config.toml
head_dim = 32
d_mlp = 1280
activation = "silu"
attn_scale = 0.177
init_std_down = 0.0334
optimizer = "muon_variant"
dataset = "wikipedia_en"
MLP neurons of a small language model. Each row is named by its layer, matrix (up: input weights) and neuron, and shows model dimensions 48-239. Each number is 128 + 24 x the weight over its row's rms, rounded and kept within 0 to 255. Numbers have three digits each.
Before each neuron's rows, "fires on" lists the tokens most often at its 100 highest values on Wikipedia text that the model never trained on.

fires on: "'", "ho", ":", "ti", "c", " His"
L3.up418:117102157100132131118115137122117171118115148103177162152151085127160078152111106090087145135134138161102111115171137124128109088128130150130143129190155102098137100198121163124145145152158106172137143128127141094163140118110129133147101108157154161117107159126119127149094124139180108124113134199157163137132157143142124145104145121106155148125101120161121151130166116158121074118136144132128101084127130096130121132165120105117149152130163110116139118135127135136129130135106108166125103121153115132124146124118154113109162098091136116160123122157094160075117132103142110104

fires on: " (", " m", ",", "(", "s"
L6.up1248:134146145123102163151145113148150140111133141126155082125140081127138164109173143121139120160136132120107094103115140143152113170156153124145140124123109101081130132073143145135111150113138113145142121153094100150118123099089155130126130112092115149096134115144101142099156133080113079107119148123144128113115135115056074161126137127116120133141126076103149151093129100136146168104143148072117154127151108143173130095133119140125196127115162077103135113093118110114091123120111131153134090138151118126123124124126099120106141109173098137164089134147111108167136159136187118121

fires on: " as", ",", " was", " Sc"
L12.up148:170109128157148109142064122125150135150106148138127144114107143119106128118119113138127110151127165160138111150141137127124145154130104198093136076126180119142113104118156130072146119167122144151085073155142148118142141114137093135128147088183061103105160134139157122095124168139114114117146155140119128143122141091144156063096114105111084153121107127107120127122131145133084125131154115147106164084101113142165131134124075124153127139117141100101074141114107131112130124148141128123143057111172112160180095172112127114077105179159120133088148146135117118120151115145130177151

fires on: " |", "k", "gov", " \"", "uk"
L13.up360:073096135101123139136131101131095137120137137129120185156177153175113141122111079129123122156111150156102124187134091139128113162142088090140128142156158119158112136110184144140135087115159186166126102120152160133086134124132171131133126096155122122155141091129126143132135135135113119097129075116108117140140092148075132139157169121167108118090152174151117124107115116098119120083169125150133160129103083081133119111143150146093123114120127122108111156123157171109106127120140127140113146147088150130158105116125120090163112154113095130114129114122140084118125105147139107129

fires on: "g", "ller", " System"
L2.up1221:134109087084174129116126198161138117104123087108129129101109108095124146162136108103100130104136145160123127146100120146094123052141114096087145123141130156112144084131111136103104151117154129110144187155139072123100152122115145143142149139142125137111137119086099148137153138122132113126172101151117157152159135161119124151101114109104161088094147090102150123091126139134094135196150114099125113122160115138099088152144143143145151121121145111117120167144093103104103144127106124129122132107149182140093156114115127146116154142130147134142101133155099117148128145090126135119

fires on: " of", "'", " |", "fo"
L6.up644:180144112167094111148128145116121170165108141125129136138134101129136084085135112149125156139105130116117163176095157119132100128142116087113111134100134126161138127103132084147155119145120200091141129130177104139130122128162141174128147127154140121153104103156134129112139166120127121141123090193106134134112144109127098103119074083114160150107184114141104130103144114163124135116114154109111115107156136158138130113110118195147113151093125095122150116165148141103126087161128094104131144112141147108108104101101116152137148100159176121094110089123124134119099103146121108126

fires on: " more", "sc", "g", " most", " t", " only"
L2.up981:133134148094152087075139136138088155132105105149108132128113148071167135138103090131141120118151125151134106158112153150121109147142080134096089147165131110167120150168086173155130133147104162120112149144133109126115133142129125085129091156111110127130133110125094128145155143127131127119142113147147119142204161130130112126111123132142135120147141090127084131101126103133129096149097161126141072139118113141103089169117141177116132081110149132125143131121142156109109091123159144102156118141156154123087134170104174064165106134121092150131139116111132089126139136131087131147

fires on: " a", "A", " A", ".", " R"
L13.up675:102115099137147099125167121113093158132136110137111117133159163136095144124094114155111128089129156106132138126131160142143137137077134150131126140064075162092155105147128154121139072133108121143135121114109126155106131114112136135131106135096146147144162126107155144108170120118151149143126122171141171112117086151155114140137157118098153164102127144133144113132101126127123163155179176158147134115100124109176112120089096138158111089057137117113138163129128159130118143124138147172121109150079127126122106076137160112145102136081127098115114162117155161086113136176132090095

fires on: ":", " on", " The", " in"
L7.up798:137109139105132170134148111165119120149138096104124088125119095119094139156126091135137144087159117144032102146086121143126138146167142081120149113107100108124109121124131111121149124126136133100169152082085142138149147165130101116095061094119112127129117144125106188089100098085081124161144113108130148095137175161141091118151162131135120118131138122125121139118138108119148146114115129138111104104163121158150113138120131141161121066100134097090127131148109128137124116171097179120161160134130134110115102082154078111134111128113123148127117081117122099124121105128099129163

fires on: "\n\n", " including", ":", "an", " included"
L3.up104:140121122099163136158175101110106140103132130114168125176123157121124134108127136187138156126087113154100125086156120120123114142143116071081128133178123147140122110120119139141128091147105124148137109103139120130132133172174100146164133142138130142118117167144136185182089153156130125082156148149096131097104140094140119119111102130146128109160137114156124152111170116161176126158171127112143115118112163155154110115142119155128136102135154101169107137127125145145116168106126155121149105171175156154079160074145111151118139140170129119125131134112120158143139099123129117137

fires on: " |", " 17", " 18", "ta", "19"
L6.up362:074127154131107133143096115127128138115102134076135134146128147102109112134148133151112111154135115111137104114082162097121126193107121128140094133119120127129129141127177134150117151127148149150102131127089124132153153132157152106145148167129104175097093128153142163149082120138150167118112124133115134142128144151128114119150110144111135111098173122119150124134109106130128140099124135162121080146167120107135123114090087116087148125110120099107088156144154158126113131114117154158131096110092130084151167086187093181180155165119133128106146135092167126168146118109126124116

fires on: "–", " |", "/", "do", "-", "c"
L3.up327:118094185122117109160114063102138185125096114066134160110122158157138149121127087102124146122111115130129098115083095140164065128159137082111133122113107115128108123079109098116150126089162120130168122129135113121159115127129119149131092154130095143164115112134174159118146123147144107114086155105125114116126110117150150141093149112147159103116134162162109141114140140131101092146125110104116133117134120130118166130136123106160135126125181154071114126108140140104161140155179119134116150114165134127156146135125134155106134191115154120109129124130102120142158157099137128114

fires on: "0", "g", "and", "1", "m", "ide"
L2.up275:101094111128144137149164118119109149119080159143114127161108097108153133142074131166137098103127126178089120118129092111135150127172115087153152098090123119071145146158114099180195099108112136120166147103176125121146108136139129107097157116115104157119116132099149173149157135130113091117095119129118122143118137126111147096147148148139173096101152121166155135111120135157159162124128158107112168131138134120124113124142143121166127129158089114125130143148126156152162174114130137122114096100134160104131114126132149155106156128118129136141109131151113108123127096135148131097

fires on: " per", "D", " Per", "di", " di", "per"
L2.up1170:105120110161119124113117110134101132126083143112152137143116104137111151130139177124149134093152130152158131091086113100165099140112174187111092152147121100134123128112088089126159098125155160141134143109123155134162112100141177127124119142108114114148174110105109180128110135123121082146126121118097122131102151166156078105123092169113154160091156118092094124149124140118052104106104165114144142106127158130120123126093137096135080153132130148123116113132111144153154129143134158117121134117134138108095147087120148099150100135165118114146121095100129098137132114090115144110

fires on: " He", "He", "g", " She", "Sh", "dom"
L2.up741:120141132117179109103148159164098111111107130100107113132110144113093111154139156134060111148110178175149131160136150143094121121121083113115111104155131110138141107169137063123072136123150154112148133143116136146113140068158140155157163149142138157119108136121125127116131163136101099146172118135102105115107195165111127095144133121097108102126117115128139106117134169071083132151149091143168089109128115107113115147151120153116159134140142150116134161124133141123144159158119108124090124156149147131142168131133134151175141134133149131158153109146117147151134151118113145092

fires on: " Ke", "ll", "ript", "t", "mm", "km"
L2.up1073:138121176142159133097094136133124145133126130142135118082121155140149141146116107108090168104127172128146129110066114129154119039121122118164105135080132123131162106149139115113141095128150148116117100125138147128103109104126159166111108143086093144149149108166121174113146098109113181144116128113116111090108164114120143109077111110054125114138132143143106151112125166132151121153143158095111147109156135112121109112167144111070122145103160120148134161138114130112140149137133092138125091135115115131160123166129178096087153130108153120104098153168157146122162082122139082133

fires on: "ck", "d", "ing", "ow", "s", "ed"
L3.up800:150142128119092135136142149130125113101145135107128105092062134116150155157167143105126110107116118075098071120163122137126111162090167140097133144146122139113131124150105135131162148079114100127183132115150144110116114105136148114144150144110137126115113096133132125136141131081135150153137138129155145108147148113158132118137091134124140170152101116110156117136125087093123124163134114127090123147105129183137110144125128142118124138132108123168139117144183167118082141119113104147131117104132146128060158138103122142146130113132126113096108071147155102138155124141163126135

fires on: " Z", " z", "Z", "G", " playing", "g"
L2.up1267:130088170109163123106133106110119122124099117122104153156136135139121099161164139083136116104154092135104107127142114121137143096139158134154127139162102135108071110105129161167137125127135109120153097113124113141126098094105115106140130173140153132131138153104131160107126133100139145203156113098103134153134163119141102100144124089057185141110121112138160120130138138107114138136137093098131119127156120116134086160128145159121158110175173110142140125119117119118098128115119110109113190125110143178084104143133125103120157071212108110106106111120141134147119143146120097189

fires on: " Co", "ho", " Tri", "co", "yl"
L6.up65:116091087146161149086097122140135121116120140130128153142102130182112112130138149107141108173145111094098106169151156097139188145100157143119100139129117110118113150129107118149137152084140117119131121126114109123159139110107135123179104136146145153119114155125165150171115138126090147122095172159130142116146132092172148175150140133141110105142157131124116131122194105169149138095151102122109123170087115082115123149105121101149126151080099083128129096072156123137140135127147144113126115120131115115175134148124171127144133141112115123119127118089156133113113158133125124148

fires on: ";", " /", " |", "i", "di"
L2.up51:161100152140106152120120129150077180100131140116121113118126168112093101140171112129104148122162161127147117103101128124089107125135130130085147159117147153147157113089162098125118119124120164131133158134141134094111128127159133135100130110154129145099143148116092135139113093142121129126156128140113158096090151149127128135100149104104156123129141123131157154146119119099123148102121147126075098153136165140133170126105144133106158170112091140186132119110103150141136130174165131140104200122088184157154127110130158122161105117152120124105126143089119129111086114128108136109

fires on: "ad", "d", "ed", "lit", " Open"
L6.up1250:089112129137132129175125127125126113134157080136157141147098152150126178109140156152169129141156124101159091093144086133150102132108149099163115117149110113101099137117116122133082091142135152128112114140113128131151109166110155088086104110127101148170173143146115121171154102137167125132132093136117138217139146129120133163145125091121107147117134153121084119099116110154145103112114115092128115150118182113116122122169122148170196116116141148150151143131124131108163148134109126145114147120062156147083136171154090128152100129081152118124143124140113142089151097125145113140

fires on: " and", ",", " have", "and"
L7.up170:108093134161102131081145112139106093116079133149104106106109139148118120121141137158114104157124207157123116145121107144102118128153155143160124127164117072072152140142112082167104079150154139172116144180135119158094145105118070140116146122116115135143152128121148119139108129131150133119145149128126141104160135104147124139140133142145107143143132121120156133131125147191190150170113096099159108139167137106132157128147147099135133138136149145112107147112176128149117079130149140127099134178133137121156112126117132118176104088124141132129108108163094111120171132099116118100

fires on: " second", " Medal", " 978", " Bronze", " single", " silver"
L2.up84:110151111130137175182191150119124112123131113127122123115118152131116159148128163147134117170150130160144122130119151111110095088191159181103101114115130131129056147122121132118112131125115145145174097140127126111097126135129153147112146145144147159127130125104105126130114135107138156130160107160103122184090133096153134149123144102144175155152094157120105118119109122120136101179160155115141135131136149146131159120113137124123133144139113149139152121166138138116122160081108096127115163138175118114111092143113135089149129127157140127162124091145112148141136143183107155107

fires on: " of", ":", " |", " All", " for"
L7.up800:127105147097138084126079088164118142126091123132146145127143141151090141146117166104121121142169183169123127148113123120140135127152063154142129080128211104130133077155084156098139114138113118052141105153126169134162164161174147123103083115132121122106123145105129134118114171147146139128106112105127096086148138150146115128115104104118115146131136120138120117099102171106135129120110142109081134159107126125123089113147172107109112166154087119114121117119131106139145115121154165160167091116122149155104095112127155138134144107165139112110135098124085136129136145147127119105

fires on: "c", "rs", "t", "ll", "re"
L3.up1115:109142136177147137113112144139162123133138126162141164159135126153132127131114128070117166121135136129164165143099143169099146097106103118133129138114131130081112111095162096117129170177100109145095146088106104106118109135116140143122107137146122160137164145112132145101123105145057136131129100130099077146149143080145152087130120101132110150147166122103138119152145145164166073100170138119079163135163121136122146109147138111158126101060156173146145136141122154143145131119087143108117148134102126160165130136159140136114141151145128165160103124136142161169146167120144115136

fires on: "s", " to", " also", "To", "u", "an"
L12.up949:206121134143149111103105125132147160128175134122139140139155110197102142150099155131167125127081144095120128126126133134154156108093145126096129113148100132097111111163119123134140128135111116110117086135134104126113106119162088107133106103119115119127115080171130096124151139141149155131157151122110103123121121171113147131111131141142169116122098126144137093158162136126061139147078151161156142097108157126151143144126113116127123145143126142150158099128152133116143171120103150110129077160152125136099125125129101109162134122088110108118159079164110125136114148106124122134

fires on: "\n\n", " as", ":", " \"", " '", " called"
L6.up275:144142132093092126120145139136101085106119112090118133144083170105118148160134161119080141122128133133114114081103146132142113193128137141096156150155132223090174114126167155110111133097122124115102111171150102116154192160145127109118154104096084118131107116134130135127107120112119170157116128101150172126159141122155098083127118155104132103167142104152097169123168118112166140127130126147103131117127124168121149110116131118120100087098130114136153119123161134113069171135101149135119093177177134108162159140163147130125162106127132115097122123096143162108126153123122132110

fires on: " and", "ta", " &", "os", "hi"
L3.up651:152141108107127137125125115138165130101141094163113132156089131158126115113137091153165107145138136136182115095103097122183121071130144136126134141158154160116112109169092105123068125151107127148114134095135167103120103140132100110100138122123152150160111149149163149098098113105131140091123134168112164141081181124103097154130170137074094129105150125109124103144154131160144131145096133126127112115108115117107146159099117125135104152148104155104120127133142201083134148159086057152152157104149162095167140134085148154120139131108127127150170112114141102110136094101115147092

fires on: " of", " in", ":", "ho", " and"
L7.up715:097105122088119100146126119149133092113169151119124124107118145134058142140106147178125152100108138080127114144151148130169141145076118110093128148109103118138149129084118126116131142166126118125168123114164109150105172107149133121125129100141103139123130138104092168153116124162107143103169150124139119139118178119136130178136118178123161158151167121090107107134141151137140115123094148101120132068148117129130094141086153145119124130124114088123052129146106177124097156143144123115148135123106097161077128115195091159173092111084150116158090128089140123140165127094145153148

fires on: " through", "ps", " as", "{", "it", "une"
L3.up659:099119142143066093130115075137155136141120138080114113084135087135117107087138121162115107147116111130078141132081125143123131125157179160133073128142132156131137143088140110100179121065121155116117120131162139136146128081160157143123118158136121118106137111107150136076150128142160132177133123122097131124113124117141150114161119148173159109173122114175148110148128099135166124170143103146134155147137082143126078127094095105144170120112160127105130174101140139134096126123123156140142140110132149103137131168162117121139128104102126119197126152118175152074109121119154134155

fires on: "-", "–", "e", "ose", "ise", "ge"
L7.up125:092088107115160172124136117174124115082115151136140083133089167081090118086135121138123104154118135124113140105122132099134139137116137100116119156088153165075165138142153145136094128121130162110129130158113095137142149120119143124116094168137100146185148124109090146146106135124138184179162112088113133136161145132140113105124135098162163159085128128085103153168148110131164082153181113109172131136097044091117091129084105147132169094109138133122105132100135101139114145114126119154129116140108124121126118129123080121114105174149096117136105131102117125175083111135146098129

fires on: " was", " |", " as", " became", " also", ","
L13.up1096:167086126128140086163122131117112121118108121118129097155104071122104094108131145109128133127120198144095151162132150118143095134157128129140120097167128122123097154151120179159152147121124103140139108139156168122139170090129107122153150111111086161126157105131166120143084144068140109167089147135176126131095179156123150134134116119145097121112145136102124117114110122136136112115140141127146116152140119094114118108129134109110112122124133111146087116155093180157167119139118091135142095142146120123150131123087152070107120135104167154145103093153092115103156137146126170125

fires on: " was", " Ap", " became", " as", " along", " worked"
L13.up749:128147109102153145114109127157100113124110139169117158133098122090106131162094135138165120106105140181101113174132134130166105143142113143124132069155084189107137137109116091147175153173155171146097093148140092096098109108140107116140121111142105152127130097154133157097079143121149137120178185105147128131125175104130117099136104114101156148138127138145095159092138147139098147119120085157092125142102156126119097120112133126152136151149136134134105161158128130111135171150106094118133086108113128158111111095134122128137127079108123117073133113123122100120136145105104100167

fires on: "ti", "'", "si", "t", "cio"
L7.up1161:138133145143196137075151124138122119157122130142154139141161109172117104111146129131112159139109108188087149130101171103150114134145127181131123128106107141130124146132100115123124066152151097085127146137149138127147122096129094090094135090102119089137116119087110142178119104159170124116120114087170129103161109121110090094117099113104133119116139133128126172154148090141097132152169144124133117087145109147125156105173126161137118159182151161149135166157121152122134158159099110152140075093122105147134159117140158135154102126175139171100139159128123076138097136144160129170

fires on: " for", "ed", "ef", "be"
L3.up620:072148173148120115124111148109169100106155145144106159091116133151168155115134117093122108126127126154135148151169119165143100119149136138103147118092116146161125138127159116128127100127124134126147116090125075118121128164135068073146122151112131143107099145136119126134133134153114116121139122131143136135149122111154101121140138100099150120123129163130135129160151133133198102140157143151101146136110128091133118135118122128107118102093130106124114134125086133145088138102139125123109143101100126146111116137129134128134101202142112125107075119105111151108085132140135156159

fires on: "s", "ped", " of", " Years", "field", "*"
L3.up310:138132154127166128138136080149169128129130181089126152137104118143112124119154102113100159080112096142143131144116103127108110135133126121150136077126142154114112107109132118104091093068123138108142132158107134102147150116100132139117152104120108145132139135186104114124111158117142122123069151136121100110120137139165146100121132120109128148100096135125100160103139110144132147088111113114124115136116142154113099088136168117148101119118095098106103117141113128118139163130125082088117089129109136090126115156051138098115143116096120118141094129190173128103155142130131102089

fires on: " 1", " and", "$", " |", " 3", "on"
L6.up519:158146083110143120106154125112123194168092152124132122118106152133182128133110156139139147168124127119127131114126149109162136094136107145147111115107163095153159113150089085122139157095156152150140163100122185158146114135116140121065133114118115120107145124105101172115152144132151112157144073104104168100135081099091164143097106112109163130113147093140136108181135147136135093151166134105158171145106097135109095140112153106099112095139139094147138108130149112087096127159101131165121142137172156096156127154134154115115099163109144135181144150131151097093102159155162139151

fires on: " |", ".", "yo"
L6.up574:129146074140095167167149105107109120152133112109091149151129120126137143139143143141126135082142126120117124146125151144159152185142106116122120103142083156136138126122125148131144111126155143155116122122142116120134116113096107140115160155150133128154106110134163161105128135145131105106145079153118167126143106111141141092136115130187118105111195130185138125117177134166120126105106166148160126098128098112155126105130117141130122144166090116094174151136105115101126134111070096146109084125074125164135164124104147093137133135128140093122124140079099150102143097144153080140

fires on: " of", "s", "g"
L3.up794:078115145076102121112154130139156165098122113081146150113148134140139138126107140108082097136094126143087081130114120142123142150101060132147130096144119122118151111129144134105156106116190136121152080112135098096136100094093150169122160110116085148145156127094085144141172126106116118120138147101116123116117145167148178127085144127146158142124115110135140156086140118141118117116120142129104100131170114132162139157180125145119125148127092135122165135108118130155109145141127179131127102119113162149103133171119136114123127132136158142146118091123100126136114077133112097111

fires on: "=", "ue", "l", "ila", "|", "ite"
L2.up432:117120154126113131139102098109135141165119120117113094108112144112143108120093120106122116119142091114087140080139112135110127118117127140089136137139081116145129125157174154128108112137095154162090178133101161134120148168150160114124121118155109117151116122106102108115131123120105098116148080147115145121108143126116140112106124134130091112151128109112132084148185128112137089120153094123134172154084066142119126107108101113090140111061123123109149170127146136069113128130101109155134106147078164132168098149192146148137146137138129132118131135140132103125140138102134098143

fires on: "-", "R", "–", "L"
L2.up1106:118124150096097112114191148094152145120107105100107114164085152152093150134133147151122113119096140119140115117083115155163151127104126130148190117135119089110148160125101112145163114106175136141090109156140165099072143106136158133119121122125076114148116157081105156115114121127149139144155132131116109141092107129125139140080166152084132096156124155135106142096121101094155117105084126141114143101164087150104126072094129114154125102105106137103144116124124139117124114148128117104138100140109146084120103160150105125132146172100124106094107131106128116126190132146108140114

fires on: " known", "ed", " published", " released", " came", "d"
L12.up755:103110157105117158141114101119162159130140076172116126115117180123129123074140169128143168145115138146167134115133113086151134128135126112111117110112112131109166105136127107163123123162125130116134147171134149122101137174108098102108103136127098118170126148159124125109136099126139144137137158108140116092130114125130102118125151145138116100122115091123101134130106150162182118134159117137101135089183168147104124105206163137112147118154179144134134131121131163168150179132128137130117113108123134119115151125120119156105133060111124117104145147141135122125072113159091130174

fires on: " first", " /", " no", "0", " last"
L2.up598:115146156073139108132107087168080135134114161135138107145116117132097125166115115097128115103149130181139121140100117162136125124090140149137140113119126106130165123109092120158167127127139159191177159115117166143109108164137146157102174144140123181143147121111144120136108198115146093136124126131120137144124107163111144148107068125082117133116177129108138105176124128116137132127106115095148122148128136126097117129170098106110158150175125117128083137089145130109165164130102119160149147131120118128119161093150123148157095140109127149164102112090124074122110159117156129111

fires on: "–", " |", "s", " /", "x", " to"
L6.up633:136115101114123119133163147140099159135110134129121144121134134099107129169112143093136194139113148094145122121144133191104106144124113123119113173131151125136118129084113106167162162113116139132155198153167130141110103112096119110142116142147158145136120155135154125147113093131120151126145150104137142142132132129148129150116085104155163131149105133126124126110157115086103108176125129079128100154127172104159179124120132174170166127153129157117092112114132130146129077184120124134122114163123134125078175152088120136092117071136154139150120108075135166157120142145130123098

fires on: " and", " &", " who", " And", "at", "And"
L7.up558:165140157099136141151132096122118098113108127116109135122107131125138120103117135151143091150120142102123107141113138128126061104123151133132139144152168129100132126139085182131136149156182128117116135135129148151123087107148129117125144150140131126147126085129124149154082103127144114115137114070190133145119136153096099118149133151117113174116132181144122098083148188171121167098127102077113147134109098069120136162140147101099099119067077137102151139082139115182113137168178110159132138120132131132189090146133094099098107092128129138135162107163138107096113114123132120108

fires on: "ti", "=", " September", "ed", "it"
L7.up538:142102089131087134104109135151148150114175095128133139102088111136142083102120093119153176118181119118101158113115142112129176152118131094124127086131111107136116148118116138154126089129105116139150109076101125128144127076125107112120132117117098118141134128138121103136104141164089133124143126125134119117133109137087126105111112108187132138121129125120167148142109097103116101096139163150145098131144086130130141151108170179149149122140160182163142126153149099144141113115104115117152119117109168102106105112087127121162117153121104111152118117133100156128109148087128100123

fires on: "c", "ris", "is", "yr", " ass", " arch"
L7.up874:152127130153107106141108136128109130138164075144150160082159134136124106130135130124079162115123099135095127174104114136099126123128182145146158152121149116118172125111131176127130098102136131124101125154138099053144097113078155104096147136142150126116093131156126134093100159127133123157139136138093092159104099130087156137142125100125137138127138144147167146128125177125169112162134145138107128141137115128113114149162105154077102181116102145110116146128106122129102167159137118118096132139090101153148146147180096125147116095120112137134104122090139116114131138171153124133

fires on: " |", ":", "mi", " of"
L12.up34:172165133123142094119148102104132095204105160113134142121138140129136089162110147139142143170151128137117105112113153165129106138135150139111139159118159091145169110122141171173107125167129119142129117129129136084168112101139120087156154047098174141117119164150099109105143138132129134129111119106136109129107107147076102140132073128133141119094159117098149162122139134114114127145111120145150165107150131128136126118108119128101121145100151148150125141133109147122141129152136140123135156139104112115115111147121126107176134111125121165124198131152099105144145153126143079105

fires on: " most", " all", " both", "is", "ck", "iff"
L7.up402:095188081130118100161136136127117116115108135124153148076133131112132184132092127130093101116122088163146086124124142129129061113156133098159116140135099177134124145099114127119146152125117114116097115168079150053086115144108136105088090138073145114161129102156131141126137097145119117157116129118121151101108153122177149148153134137136136083172117122106113123123139163178147087135128133106128112123144157104116111139174124118077096124151103110150139114111117172095122102129108133150069139116092135127139146121132130155124131152103132117100110117115115106108151150110158114114

fires on: "'", "s", " on", " of", " for"
L3.up961:137154165119119155147177136127093117168123084155168169144146134190148126138138100149134132100131137151093093136126143114114114160123055104138130105084143171127151115135125112083113161141133152107152092082125106119074097102141118142141095085156133146126145123128132109106108083130130140094147122124103136100133083125127144152113106094118125095133125119169132096089120122186117126166133158109099142122159139128156107122159103129176087099156116134160140137119134111142120111117157141096144112099117169092156126163083125125087112147153118151077086107157141086097112113148131139070

fires on: ":", " has", "=", ";", " |", "\""
L3.up881:101120157163147096160135095164114114126106123126128103125123113156123130168146084117136159092109125135132082120166099138161117091139064081108148141166132151082108100117141084107118080133134126113107161127106172130100075116127170104094124117145142161091148172131149133119154129108115149098120118126128099118062118146148117130118151103156119165131131105129126096117149117147146124146148119139131169114139106158132086092106146166127097121146104141122104134164157107128131118114142118142118131113130118154120107110174154121167132147113164121116106093152078148168089127122134085100

fires on: " |", " 0", "ta", " Dance"
L6.up945:085174154084125156129127108109128117111142167111128131167149122117147120122112166137111166143084103113097107136099137156121145102146179106102126130157150148146128164111087099144111087134146119119089115143111149118103155129126148079134115089144092145137110140138140083147113093132104144105144112133159141178119182156140120160168132140125146157122139109121107143113118090163114128098137132111113128133146088083174140157127110136143113126120081145110166121109130117149135142113123081172142125136112178096160102077128073180138132152129111181109152104120144120105140134172146169152

fires on: " |", "–", " 0", "|", " goal"
L2.up188:151124153088138116109149081099198155125138161138083115109137155128149126121170128098156160160134120097159134124140119121125109140144115106113184110105175157099099109094134115131132147146125165135122174123097160108163145142151142097142120122144124144148118112064157107091139144141142131110174131094128138113128167141119113134086117149139161142111115111128164151146131120107116197144151123102092123136144133120143139148133125093096147159135145152157092136114131151147108102157119141137139115154125144154095124138112127159141122105138137103144134145069133177151087102103087122106

fires on: " (", "\n\n", "\n", "("
L12.up1160:136078142095123130144163081171118165060175110117129092131118139192105129133147123110159141165122149176156073125117121132120088115112154123129126166109059160070132082102141124129126141144121107135116123146132145108128145182133129111119109139102137144150142089135141127124156131151134085142138113117172134140125136106116141166118136193101137136139142087101085139154132125139102132122150130139099114167086101110164114142147132101131126104130156129098107151118100174115123143115139162134129121157127108112149147117068106125125130107137126112086132120139109163077110156127129133051

fires on: "s", "is", "udi", "ition"
L2.up895:154141114160133115151116159113157160113158130140113152092119134172150101159162127177129117115130153156154144129150169103185152179126151136111116134094133075135157137146138078145147124107123152141109122119145123114124139096115078106148139096117160163147095092143120135117159136110110109163130135116148129123134132089190124120138118113127085123100118099099119138112172118120108120143195122118124137116123117148109121114145111133158110126139123126146111150086133129119114118135120110110145132139078144201133155140127106126147137152143168154151125097142145136112093162117155139125

fires on: "c", " per", " out", " inc", "per", "inc"
L3.up1274:092126138146149109093166118118141126114136146133130149120091161113130195101137152141159136155157086127116113108081146101150095139131137140088130088111105117159143142125154111122121120156131137133154104125107079078137125173187143123098106138173104167128141114121159179098129118110117140124133128164141120133120140147134122123159108147121149125129114111136165138121114154118155079145107164116088121097153138123150110114115146105124133180128170159113084194140145130115134146145138129102117098142065111137113130159166121105113107179161120126086089143136122121124156095084107178116

fires on: " who", "n", " December", " and", " Jean", " &"
L6.up877:186144138146124140086105113096102137082106108148125143167096149127143103138093101088097137118122167144152153142128115160117083099115142116134139125099133130105163160124154144143149116171131105120119120140170159112116124099118069153150136101143155109081124112125115179125131141147113119105139126146150155080156150147125118098075126103138151137119149118133118145160150117150123154104107079148111128174159142138130144035164118112115091156092106131105087120116124149090145170147136124152116123129085133098132117174122093085115142116148083115106095140101090072132128136127157116154

fires on: " Su", " su", "over", "mar", "ow", "d"
L2.up628:145150069136138167125102168120131128157147156127125075141150125111155147131141131133112128155152132094133127125179116127116131146116137155104123178148171101145104144105107123108114138144139107123143136081156147116131148161125130130130142095125176091123112109126142095106138121131151142154108125122127099112114117056135131107121132127146081106148120138101118121087158158132100171148132129144111169150125178103139145104100116182086145086121105146129163096158172129091134098095136148118174125132170133164104142080172148147137143140124117159153156117172128166143161130126122119172

fires on: " |", "pp", "0", "1", ":"
L3.up318:097119117115133106130158131119145180135142138143088150133112132129116095108126103158124120125088037131138133077178123077137122135126090103150155157104164147140134117145146126136173092123135144123151107153126189143132104113147092126103103176132115172155103130133094115135102125122117102107117103115146117105089139120169144075104115169115169140119120148146135116128142143112160123141139123125104126137141128153148130105135138099144133083134138098167132149129136124106171132114169075137134094143114122102141141134086130156095130127102113143132168079106165122107106174109125142107